From a checkpoint of a small transformer trained on Wikipedia.
Training: a variant of Muon for these matrices, 624M tokens.
MLP neurons of a small language model. Each row is named by its layer, matrix (gate and up: input weights) and neuron, and shows model dimensions 32-127. Each number is 128 + 24 x the weight over its row's rms, rounded and kept within 0 to 255. Numbers have three digits each. A neuron's up and down rows have the sign that makes its largest values positive.
A block is one neuron, or neurons of one layer that tend to fire together. After each block is what it responds to, as a language model described it from the Wikipedia text at the highest values.

L16.gate17:130147138138104168121100131110138165128117115110136130085105113069084138177148136121103109157120066151101114127129097085175143166102070134135111132168116080139089140131177144098118148139134108137162114130133142121065122131150139122124143137148111139135129126122153134134147127065156149094
L16.up17:170118125109063145127136139106156120122124101122138150087105137111138144158155138120148098131108123102138091110110086125154122136125150117147100092116108143146130101091145155137128130136147114128116115122089119138113098130068167150106095149141145107093123116143137064110154077131139133096
L16.gate213:122158133121075122161160102117135120108126145096126126139099125099160150094150164175158130177112121148084167157126155091118147111122117161129139125109143090162144104130113122134138160129118175111143161090111110135088099142113115166090117128136163151154168160145151143106148132159150115158
L16.up213:136139097150158145091100116099112151124114147129149136095120142115115127108127189119157145108123129127146113125109124132167133144152131091144126104121134118148132091120174135152182122115187140160129114136149097134117171147092092111133133145115135142121122109149123124117141095096131180110
L16.gate324:152151118114094167137153112112151145102102124116153152115161114120132074128107111089151152146138140123125099176086123147163145087116081110118079088111106135151112098134131108176134127160159159150123123108128106144130127118113113173121178141130159116118104110163122107150181140147134130150
L16.up324:132156125145180129115091136108110110122131132121155106114131081125145123166114101157126104120103148142103102132115170117157143138134117150165119139178136091104200152122107123123134159092139155121152135125121102131109135142112146149160131127110133124131100132118139128145149115128153131082
L16.gate334:146149122112144147158138093156144094111134121154186101131088116095125099124128140190123114147111137142110148140144120152143141147079132096123101116129131101144122133136153104122117108134116111122128128123136085124144112141101111147123124117105177132118148118111175074145152153123149119078
L16.up334:133179176146089130102104108107149101072166135160157127142137101149102151160099109142138112122133165115136123132116101101152107152144138161175134129116115101157120124140113107122136124115114161101136137123116122151120137102136133163121145090134150084127138123147124083162136138158116132112
L16.gate492:141139130136132109102102122127151117123120135125157130149115116113120106156111111132145097165122140141142096155088144083114111107117100137162082128113105130140120119132092090140126102088130076139151153094114084110146135100122105137119148111116168089121179118123154070143143105086167160159
L16.up492:169169122118151110144136138101126111135136123126090115121094109146159129137140173125105178138136149106118147122130129137119104125102153147082162146090127109123108144096089147147132158131143146126090114101137120135115114139142113131080122172142075100158156118121079119094128112149164072094
L16.gate578:112119102134162131108138106126118123114130130116137132059107107122156077140112093143159119164136150161065112103113129121165104135147115108144136183119102100168109106120112139164114128125111161170138111087118096147090130149108135123121136154139138138100110098144144061130107120147140123118
L16.up578:132124198125138128141122147108185145116123063124164155117109097118098114132084099138133147145121185119106155077084102127136154169119136137159089112127106143137125145086166127121156071153128147127084179095167156163140095129141128163114100133140134141159131119097119107122125139103138092121
L16.gate586:138135144086118132118178116111117149134116145158139151086116092155165138145174125130159157129159153167115137148093103100131142176125156121091104115132133095132136113118155138138131101155137157133139155133117136138152182147093118142117146160132137115155134147132150159116121144104132103147
L16.up586:131168114159116150143104125147124171115134113131135152111167172113101165127190139095175142096074120161158178155096144194114132134117153107154149138132146107138136113184090148161149129161159146134113143107130091114153157110160114111111137132144172114130100166133122080157127163150093124097
L16.gate751:106130129095107126109128092119147136086128107145129174099116115115137125141128183158135133162135072181152121134112150135156114134113132125131090123160124119177103089112167121125105101114123089127131098126141110163135087167116137158137159141136127150137098124136140119113143089144155153140
L16.up751:133117098121130158116172113128116116099139120141143131120108103096150129129113158184151117172137097120122102157127086111116112132124078148176129193161123112135123114140162170109132093133136121117154134149098132130119127099133148106108096145077104111157107111122124112110136092105176099145
Responds to: Single digit tokens inside written years, mostly the third digit after "19" or "20" (as in 1956, 2002, 1787), plus day numbers in dates like 4 June.

L6.gate14:150109149165123112098122113086136143091132180064100123149117128133149114156161127084120125093138112167144129141118125123084104090124071100108105143120134084122158130159121197152137162124150125120124099094138086144154148102106134151138133103163137147071126147143127189093119136109138114139
L6.up14:146127117175143117137130075142140167113133151096118118131130118129138146134139081124146089105153095155171132159142167094141124089151129077098144117097156141112125124114150141140118102148138203129136118116152131120124126116140116121111144145162103133107124124165136177104134114156124142169
Responds to: Digit tokens inside multi-digit numbers, mostly the first digit after a thousands comma, as in vote counts in election tables (213,288; 8,419); sometimes inner word pieces (Isan).

L11.gate257:141150145133105136125150137145136160110162147155106136080144133113132129115091138158153099112088086122121170091158154129126088140142112132131109142161131169087079136117164121100137164150120116121118153121129132148166126103131159111148118159162117132158157112151145141159115136128139150104
L11.up257:147126115123116104130137076132195118110147068101117091110144165102109094120119118118152115146139130111098132125191171165140128151081158192107119083152121146093122133124115145085146099130140118133132124136117169086121119135119148172131146116142143119147157122147178166111154114114153128141
L11.gate267:167134127125119119106107148145156144103130148145127135132151093145140168087116130148134124145123114160139095172118111112124121138120101142153128184143146135076166133112148159115152140111131102097138131119123129133082179149123142159137060163149106121146133107109122124126152146093130165129
L11.up267:150105129102104137089123142161108117113144131172106156131174157112104116126123115108124133119096110140150153125138120132141145090125145101142134141130111152094160148121126107092181132117135088080153177142143111077109142137180148156166148145091130139156160123147117094151123115163192122129
L11.gate277:131151103179155163108115094110123107086140080124128093124149158097125108127140140112105098125118118111119173187173112118099121182115145093153133133135102079124130149165101146136185158163131114155129123185130153108142194143133142178146129119112161157120179159107144170152080156109155120127
L11.up277:100140123114134153115168109113140128145150154071146161101132130117141165096103155130109121144124124114104148166107125099170119168078057071175134152122119110091121137108145099133165108154141068110136121123084138148119102177126127170119123126095144127088118100154158142119103101127124137185
L11.gate309:143130130130136149093138158165133180087177112134142115143110103122128097133117101128121108103120129130128150169147127131116125157103087102126110125135116116132088109109169116136134135126090100116163177155120142118152142136209115156145102146085124132105117126174096129137150106107117127094
L11.up309:118116134132172122164153142159096138149097111129089118120139155105150171147173178102157096152147142128152184168105108151111146095122099150147131154125094108099153117110138138109122127119133108116123136129147110139121118132127099086118121080156149083088144122160147117104098128123145168123
L11.gate548:096088129154132119139133090137121125116117115180105131143160106128108121153124098164079130125154082143130149133156142090145110142076083098164145154155137110131122128143128115152131206121159151143111098104086128148152087147127121165155123124121099160126154116114122160108138134114118132098
L11.up548:145084140111094126134128151152116136089135108136125142090115068122162128125156129127167106140110123147157116146147132114125119110149158156112112123139089108112157123112141128112174134090152112148110094162120161155133134135153120119134112106126151149113143081136129121126144141128094122104
L11.gate659:184137117098145157162093158137084117078168156146137124105131205086124136141134117058127141079142128120145109119122166152128185128128149128133135130168112125138145181111127111118173156134123139156091135153130109129142122145137135125137154105128132137114130137106116119102127132102113122116
L11.up659:147164137143100135147101141139105107116113125098130123121156149107136114142158167109102142166125117097128171104172113136140175144115129117134127109071116165163191124118122141135137130111125116139119124091161123127176164111130151091161125153121133144158109145120115143151092140125117124137
L11.gate676:107151144135097131132129097128117159134127153140129143113129131131138127177153140085130134108146094118050140127149150119110119134099096131083150139136105127100121134128113089160120107055124132103126141176108106103133128136113117099115093137137143133121140138112100157121136147095103143130
L11.up676:123096122126168131107142140149151150154168104160149142123137121099114120175101128116093101150120141117144114112128191118164152155137096109116096126201085125130125145126122137105104124128103134129107091181116162160157152091163147130148107123095076138149097137114110146145123138156115107120
L11.gate721:131114117114131105132113144132129077087113106132107093108142126167082142120137147148154120095131104159117110172115119124064156173109133103133124116109079107142156162123150133137145168162140148160142110100124164091123107156101124105125153146164103161075100132148088139111075135103066131143
L11.up721:151098131105121165109110160102076168125111111067133140121126138120138154103128118173126153140106121117131103165108093126132134128108136130076081135119114101086113131163120136130142131149149123135178187154160149128126084112158139162118117148134154109132144102096137136128093143163129152180
Responds to: The space token just before a number, usually a count after a verb or "of" in sports and history prose, e.g. saving 30, playing only 26.

L6.gate387:075084125116107139158164095140130107129148111081133115118133152106135146121127171142131140135124120168162169119088130135128118086124113153173136110140154143118101120088086111144132123121119141138136131144104162127140118150145136056107108131123114134105098126158124144172189143155134095138
L6.up387:125137083172132125140102113122168088101149109105135131140084148105131110113100149122088099115143154156133129147127136107079147153157129124146124099073167127155127161121084159137131127119097137120146115131094120106119128155097116158119147121098157098150143155145133125126117122074115104147
Responds to: The third digit of a four-digit year, giving the decade, especially in birth and death dates such as 19|9|6, 18|8|6 and 17|1|7.

L16.gate44:114114134116172132187132122107147137108161143083108121120118140125153160118126140133120102123142143120160102155142161111116110184185120097168135143094144102107128130098118163113111137137124147148126135134095124115088098125118150143148174151171129145172117157103135148159119130119103120105
L16.up44:129114106138145095171156146102184156133160153125158121127137096115119149121109144112085114129149112120133169124118141107140122153149136106163196132143127155178119115110095148129141152082112168123106111062134108173149121113138116103094123142136151149113175119146157127111161128086118126126
L16.gate208:172125137162110163165094076152138160138156097113141130097107118143112093111113124154165129118110106164156084118099123175131060101143153093104126128099101138151162121186148081112160118101101141178150093108112109128154100149130133114126147112163125109104096130112140104139140119091134123122
L16.up208:147129127092139132126140119180155122137177133115113095125097151089167122130166117152140126177132120065139098145146154117122181108139075124136116093157175166108125109103111101126130084144124138099173102149097097091155110148159133167105161087174119116119158113109125128085144129149113112090
L16.gate280:134098130153158115115095145110119138136135147091107099147112155129149128145157099137124142117135108128126121095113171126133146110160109147128099094155136106124133130122118136139131142092123106140126096149136134067144120159111138175125096134125110105091137177154138130152134171096153114127
L16.up280:117125093112109144155148093174102132160141124108133143164132098081111117151151127126130136114138148130059097105182123118129162133068092103177109108154090118130138150145154151122148114144128135074150112151166110139127117115128088143093102144098135127121173131096134135170151092148085130177
L16.gate558:130132141157156145124085148116146149125115106147091114086131140103183154103139144118146123112112074126099148153101125105101109160095133126127118168109132143078103139152112167138129134137135148143156152119125132114124134110099158117157113118165107123117101123116140097164142124072155163137
L16.up558:130162127110110128150134184144126144104134152108083126056097117127116121140108142133113159133140121138096134114126113113114122159133132133125119170069189126123086157086120139148116087136158145162122138112144117067159105133115121121135108081121126137103136088133120169151060142136132137132
L16.gate598:131106101120122131128089145143107121119130118095137095101114131128142129139150115109151139084157077102106110129123155113145138097117180093154127109127129130135127096168134185152120125090158143143144114107110137091142162148126145142143149145158146111096156114146117158134091126075125106166
L16.up598:114151128148115125105142125081106162101119111133095117136133139139106129122129172142104128116143123117121163090115110072132113124135155104138153131121107139107170161125141155162150176096090105114167086114148103126109184107112123133102075161090152091125128116135093168168161124136176133153
L16.gate644:103123103123092102120092174127131136172125092081127151128130123110131099117124137170143131134105112152138135157143149126123131135194111139112117096121079107133110145141120122145092135109077117095097129123149133130120153106119072165151138135128144087118151116118135154152148155113071126142
L16.up644:135140112098072132106142063105094161134124094117149107156128181148131120124165128150125147175109144110122135128128138148151126113162131143110145152133138104138085076161129142149127125068126122163126143133123105144170114142123096205147116164117144154126103127093125129113142129124073121131
L16.gate790:154106096112082174130135141187114127119106085124121145115128086135111119163115155147138119138100157139133113164131141122107101108111098144184104145160132108139134120149094113143121164084107100140126122130146100146109155133120124123177155148141130168138154149140151094143168097123147119149
L16.up790:123123175125113132138117136120106115122151099085135153065113109116170118161130128077143120130159119159159125127147161105146099142128157098167144120153129136120149123139126143138077136126139133180138119098102146115145128121138112147156068120135095117138135138170123134118137111085118125089
L16.gate1019:124120114077103105131138188145141106133153105120163108153148175127140144141136129159139153117145114174125136154161136097169138098137136101104099133150180124122148090106117142158161127108093125144130155153135107093112151118135109127111083140110140114153105135076130152134143154142136100139
L16.up1019:148167139130134127103125129132138136114140141133142146100125130160127096123188122121137152118088092099114136178118144124124135174166113095151168103145126112095122074108145115135131090144111128129123147111167153112118157120101132160084102132114114101086143088125129123128159120111107128140
Responds to: First pieces of split words or numbers, such as ty(mpanum), E(ocene), un(spotted), and leading digits in 2016 or 5-9.5 cm.

L6.gate832:134132154124141127107150128154141176136132134145131095134141110108106095136153131129115160095111121118155132084120151173103104152129134126123142135157130125113104122099129123106191119151174133159200137108107125120108092138120146115074137106116146175114076162116139108120136137110121130105
L6.up832:152165126119113155125109161081169145120123121098125129091135096175120112112115161120167167130096193151105098109153107136115145134143117136138142108063142123121103117147162150109118130167171163126110135100137139105155094166170119114153125137175123132119087141105136156113148116133107180168
Responds to: Inner or final pieces of longer words (sav-anna, vel-ar, aust-ral-is), colour adjectives such as black, and periods inside abbreviations like U.S., N.Y.

L11.gate151:130150133128120140129105106117125134148133132120104118118175113113079102170105112097128111108147143124101136148109150121150152087122115171132150150097130161155106110115128117135112147146140127120086087115092079107128162178089107149117086140118114123151126112147110163115116155139096151162
L11.up151:144133135064152156150163114114151110138098111121104113107148124150100146152164155131109099108126080182092106062103157137156162104117088127145162163119070125107143128134091155129173129127090150148131108144138135133114122110103134143120091093097120137124114158113113161135152150131128058133
L11.gate181:157095122125085114160130124105146091117157118107116101132098087103141124104100103068144166072130110162095119113136181112108082159145125128151082070123104136150148121116109108138113110135119148151144137107167100132149103133122135144116128110150124093127122047117152169098162162128169147137
L11.up181:178131131133036148113132132168138144145168175151098129103123114121122117109147164131130152164092125148143156141119175095124123114136136104142114118101124126144123153116175152087134134136118131119110125151187151110150104131130114123111148125146114109080101132114098159148117111135137141125
L11.gate356:128132109122129110171113134095129122137144100174134135176153139084105114093101144107154084136129104169125152123184128158166143093128085127128123116160133121147134137182081123099143099174104133110122126126087131152116074128144151092117166145135129167139110183116139113105123136123106115131
L11.up356:091164143098148121166133129095132167120100099147152110163137147138132138154106119112138121155155132127131113129146133083090123074141091096177099139184106142130147160131135093116151163137169127069128180069132151175084125153154116128133106144112122135159141132103151173146115109119087128127
L11.gate442:098154154071161171172159145096134109123126111131131176136191116125118098124102131120103122129137125133099086055109141142117120140114145134096111152156105130135129076115117101118133155131116136155118118163121143126105145143111182130147128138125141165111136148124073161067105132111128129144
L11.up442:139116142160109138140129112120106135123136136111145089110146138145089102126131133158119134138140098160141150157153112144102128125089135096100086133162101111098160100111101167121139116094141095141145131108129086139097134140126140170163138112134154125105140104086096120131120135128094165084
L11.gate687:109129111105141154113085129083128112089139144160130124105083123130131143129161124103136160125145166146109077104113128103099109132105148160144097109112113125163133149116110157146136132108106153140096152183118118090119141155139124135127151141126145123136117133120138181151119153128155136143
L11.up687:144084147128122145154151134147139144153130160180125134128123095099121149111119116120163073124118119094150092109143167117119097106083148129153121139133123180145096146112099114134138142149151133146117116134122127162104126119094147131084125128166117136100112138149161153147112129120090123104
L11.gate768:081131175137109150097118180113120103116159140165114109161167120158130105168107087108087144116142139133147165109134144131111117126146116129155131114170148147150128110144137146136119114144137138173137120121116131151087126107143114100146113198129113107137122138112126129117169141138160132160
L11.up768:125111141157161101131124165120097131104148088131111154106138112084101126161139137104129155096173137115107146100125096138138131055106146132121135148142126144136125131089119092176160107129150155139102089099133134185130096129163131128155085133114109149125140125132111124157131187100176107144
L11.gate918:163129094134118148125134127102168091141133108123172121147132143105127086136129190127131151171119118168144127139124144107130107157122086123163071112151153107138157152093110141135094153148149178090159097121145105162123116104127117132120120166178132125154126111148148155120153118141128156162
L11.up918:097130098092168106120148127151105098132128124143118098153173104131132094125103139115180109173129122136163149150141155137125163119104102093145098111147083133147106097123096185128144108118121136083158163170080149134128110111145170133099110132153086124172128092095140148113140127097121087109
L11.gate920:151106125165074099135139159089133086119096094121116114100069132097083127119143126129162118137142139170117156124126085118128138150101119128156130158124122128121147118140166132155094156136178143103110128126142131148137108081128099188140132141129117127113085076150150127130131166149149134107
L11.up920:142114125128120162113138145156141123174126138141180123127138112116135107119140144125136156121113106120122106171120093119127132104142109125156102120132109156132137098119169155135106102156098131126145093139135146107156148136118133119056121160157112123120149143156129130106114132144186111133
Responds to: Single digits inside multi-digit numbers, mostly the leading digit of vote-share percentages in election tables (3|4.67%), plus inner year digits (1|9|70) and " was" after birth–death dates.

L11.gate0:131145136136088101174063083096128148121129155080107153117116178130128054113100141119157132103157103114105156122079112129126079157120128094130160160100104148110147138167144140112136136114118154095163143125131127101147136120145166154118110157125124146156110141165174158116094145150108104134
L11.up0:121120141163115111079096130133131094164086154141104108076110121121140157087109118157115096151128141079136103126131147153161148127102131136122149159128132125135159130140147161172139160072118130136095104087117133121117114119153104133108131139111163098142087114176168145126095120112124100108
L11.gate47:114131141166131157121101119066129124119138116151105147127107115082096116118121106112139131101136109139110115122099104119053185125122124113173109153126126106178144145108114126155117115088147150103092095161107135149123085126140081141146091117126131112106181136103147123134097069125139096084
L11.up47:118150133180110114139166118101113133129130135141131130109148148114121137162154145142182124135137161132110126140123156158119196169106110101154130121126153132116099118163110101115092099153188131135115100149115160140121128114114119168158147109137202099115153151106086181092127105147121081043
L11.gate176:121112117123157186109121113133101119147106138141147126090069127127160127125131123125191111102123112134118160114142121122146138094109136147155077139157121134150121190092100136131129168093145149122136104141137097132122125143139143153120123145116170117113121106150092093098154136123118137159
L11.up176:149137146147119172105186144114118109106123161152090155087123104124149130101109148123121105080101138177143113115127118088158127133150116106147148136146148120144126192163149141156110163098133089107159155111169153129093143127151117153093106138121165128118132092131125178061121122124080114133
L11.gate194:082100076146130160111133134136125114099137139109136115117156114134143121128159135135136124092143119143086131139140128139112128145091120114150114059157112177157154172142159121161135120103098149120156109134113143069126162165070115150112132142125110131142148081117121128152127142136108152123
L11.up194:129073142147148076129105136131130162137079175143120109089141129133175093112139139107140122147116136122116131176095171117114147100109120107187123109111118113102177103106111131139194119114161149129131169098138130109122086128139109145159123137146142115135098140128158109128125126133120111106
L11.gate492:119121146140168178093078111080142146074140142142107149142111095144110132160133100144128126120085113142127139176210127105174084077147117103167147144110066112123126142164120105112140117121144124121090112152089127130134152134122107100136114129134160152138100127116108118135116128115145150161
L11.up492:119154116120126151149150114158135110141099127119161126120107109124165123129115102170138100132103166172134131135126102125106124194135118086146122143159134058140148101111168168151117120149124095113149158134137126093133135120096104151130143128135107112115151112146173123132142081127088155163
L11.gate800:111098142099132121140147127131106112108144115134128134116112103139153084149118121138120117102155139138110178118145108087130155129147116144140107093125100115151127119155125091151169141137105195086123171116075141134120125110123119186134090146111102124108149089205126132098115080136139109121
L11.up800:135113163109112150124109153131147123137102075112159147099162158130160108141120110130109107130166088106099184156105137161100193159120116099142172106122140081126133113153162150176157099085088108097148131139121111107154112083142086136103144125079135106140138117147103099140103146115099138140
L11.gate809:150124108172146163141127107143143151122139130143162100116134132134102156139090141087181121154135161138142109108156099117115128133135123107125129118088126146131083129135123095119103114131141120103115158137150114107137149149127142104171100139124143101133108124117160121122113136114098101148
L11.up809:126122118117126149134120140147109165085135143144098132087119154100130115152150137112126172151109101159112135144124107115133133137135142079142129118117122140132128138151131096099119182128136131138113150167108157136141106141147063122116140111144103102144087152192146133174144113083093080162
L11.gate1014:101120158094158115172130129111154206147143140096121160149185123109132106151141146137136128121143124138129127142138115152145143157123139160130073110099146114143149085142134112150111132107123092116130077151090176115122087126169144148132119118118144175137118095135110096115139089134133133120
L11.up1014:161139104154111100131117102134111165151146114106163152148113158159122122191100093110087111110167125156118173105120128158105138163137135120145116089132093109118103159137192091140091139160137124132109117152088101123159119129131127154146153127173133108139120126148148154159161081129083148149
Responds to: Middle digits of the second number in a range or dimension, as in 8-14 cm, 400-450, 75 x 104; also % signs, and = heading marks.

L16.gate102:146098126172128123190107133152169138103130125133122120129100103115128118135116168142101120104066151096120149160161161115116102125139166121163098114114132123149102117119155109065134137087100116142121143140108115140130120134103120130158144155104196189124129083135079132140108122147127129109
L16.up102:144155096171152092118107148124135133147117142122127119167084177124145155147157150133142142120125093125181174102133096100081107097115110167097154120138131147150126142158106144109137110107118103153160123125158144139147112141124081142153144140126106096166087168131133132163152127139088108126
L16.gate327:139111153152156151151132151128176193113175140128149082134132134074139152128106124119124106114160116080158143144152140097137119128155108126123145156135116170108120153113081104132086128097065159151127195155112132163156134123156175135109148094126118130124086150132139112123125126105140124116
L16.up327:110132185138116127182163099132134069136113112151118103110143165133084111134164176103095117126169080165116116148141156148109124113083132141101125107127164133129178156140125141118134176129094090137152103129117144128122126150170113129124100163130132157114139128113106151154114159140101131124
L16.gate522:178159134138114114143110139104123148153143102156093077130129074131151141142122133103113134103183119170138132106142111124135140154103130176103108147115078157128149145094109100127128153151124104162117157112109099096105169168111114146167143138137149131142113128168103142124120104103080155123
L16.up522:123099083127081127159148123128130146142122092128110119119120141136119121138151084179140151123121099078072104124093112098145110099119119104116110143126150131118148198110118136138076127104108097123107086118111118085132117136130125151136138114122133133106108120095133138154124077133127128145
L16.gate552:139124121117150131187125113123144114105129123106102087116111164091099109161121141107176124119075108125151127104156129104153135104123105143103123125093158123125129137103115132120130114118160150091094137113080138160118135099103116146150128155135186135151166102157092162107112110126123110151
L16.up552:113119111132146139149113131094099110115123103143158113111126185106131144151108148150096132138112126148112093125160131138089138097125114129143126128154102147149132155130127120104111135135122124155144137158114107132105139134116105155157140116097118104142108120098091122109111143082141100129
L16.gate618:160125122126146134136101189099137143136141111103105132148167125148124151103138145140149158128130103142168146132108091179155157091174102142138114134127143154179148109087123120167156129134094150110129150091071107149136100093098101132130135150143095136158111101166144103072119119142109121119
L16.up618:162151158171116119145108151128126078161122130104099103135111133093118114132162134101114126123135106140161107156113149147133105099135113145142088147123134142145172107097141109118152072109143082137113101139154143127142116096112130149119150111143165132164081158092130120116143120156115120130
L16.gate752:125080101128130159111136087086079167102170135154132146148147131136128103159169157108204143135172150131138139125114157103131136123129098145093074139084115155127140096153160128134144111096140077153107160106137097134083105143133138108112095064108107132131123168167121107122126098133114129105
L16.up752:093112127151145120153125139134148144148109148108107087171124134138128126109140127144077109135131150094143102107135102117114162133155140112103182119154157133152087113124144096118142171110107101099141109137149109153093112141079136116124132133124169140125168119148116118137102116140109124128
L16.gate913:124125078137159117095066091136123159111119135122111115152136101103185128103117177065114135106146116111119113076161157181071107098138103140108122152159130140137087154133164165105140160170123091151122127141144149133115139121103072096107120125130120157121116140113122142115122115126068104148
L16.up913:133118155134138095086100103126119083127152140134121128143110120092171137142116165127144137096149097109134095156150159091148123155144158110118099127088125146087153115106140137088115132134128161151123120097126179147112153129129148175174136145084140139139100118043079186122108127134111148171
L16.gate963:166109140108091124133147133160177138058152146136095144154123158135179137093102167123148155145121154137113119114119156095102124159106145103105146144114133142190141093146105109077116083138114107167095156159123098136137120101129168128128153154117139152115157142123119128115074100131139138114
L16.up963:062136139152113094105115136125142126118141114126182109189113172132162120147104113092101129174145142134143145104121129091132155146124119160117120117143124126146129162117158097124137117120131100097135130124097111161157112161085118106154148107125097147129119106125130166101134141136069150130
Responds to: Space tokens right before a numeral in stats, tables, scores and counts, as in "a 1.71 GAA", "population of 6772", "| 11 |".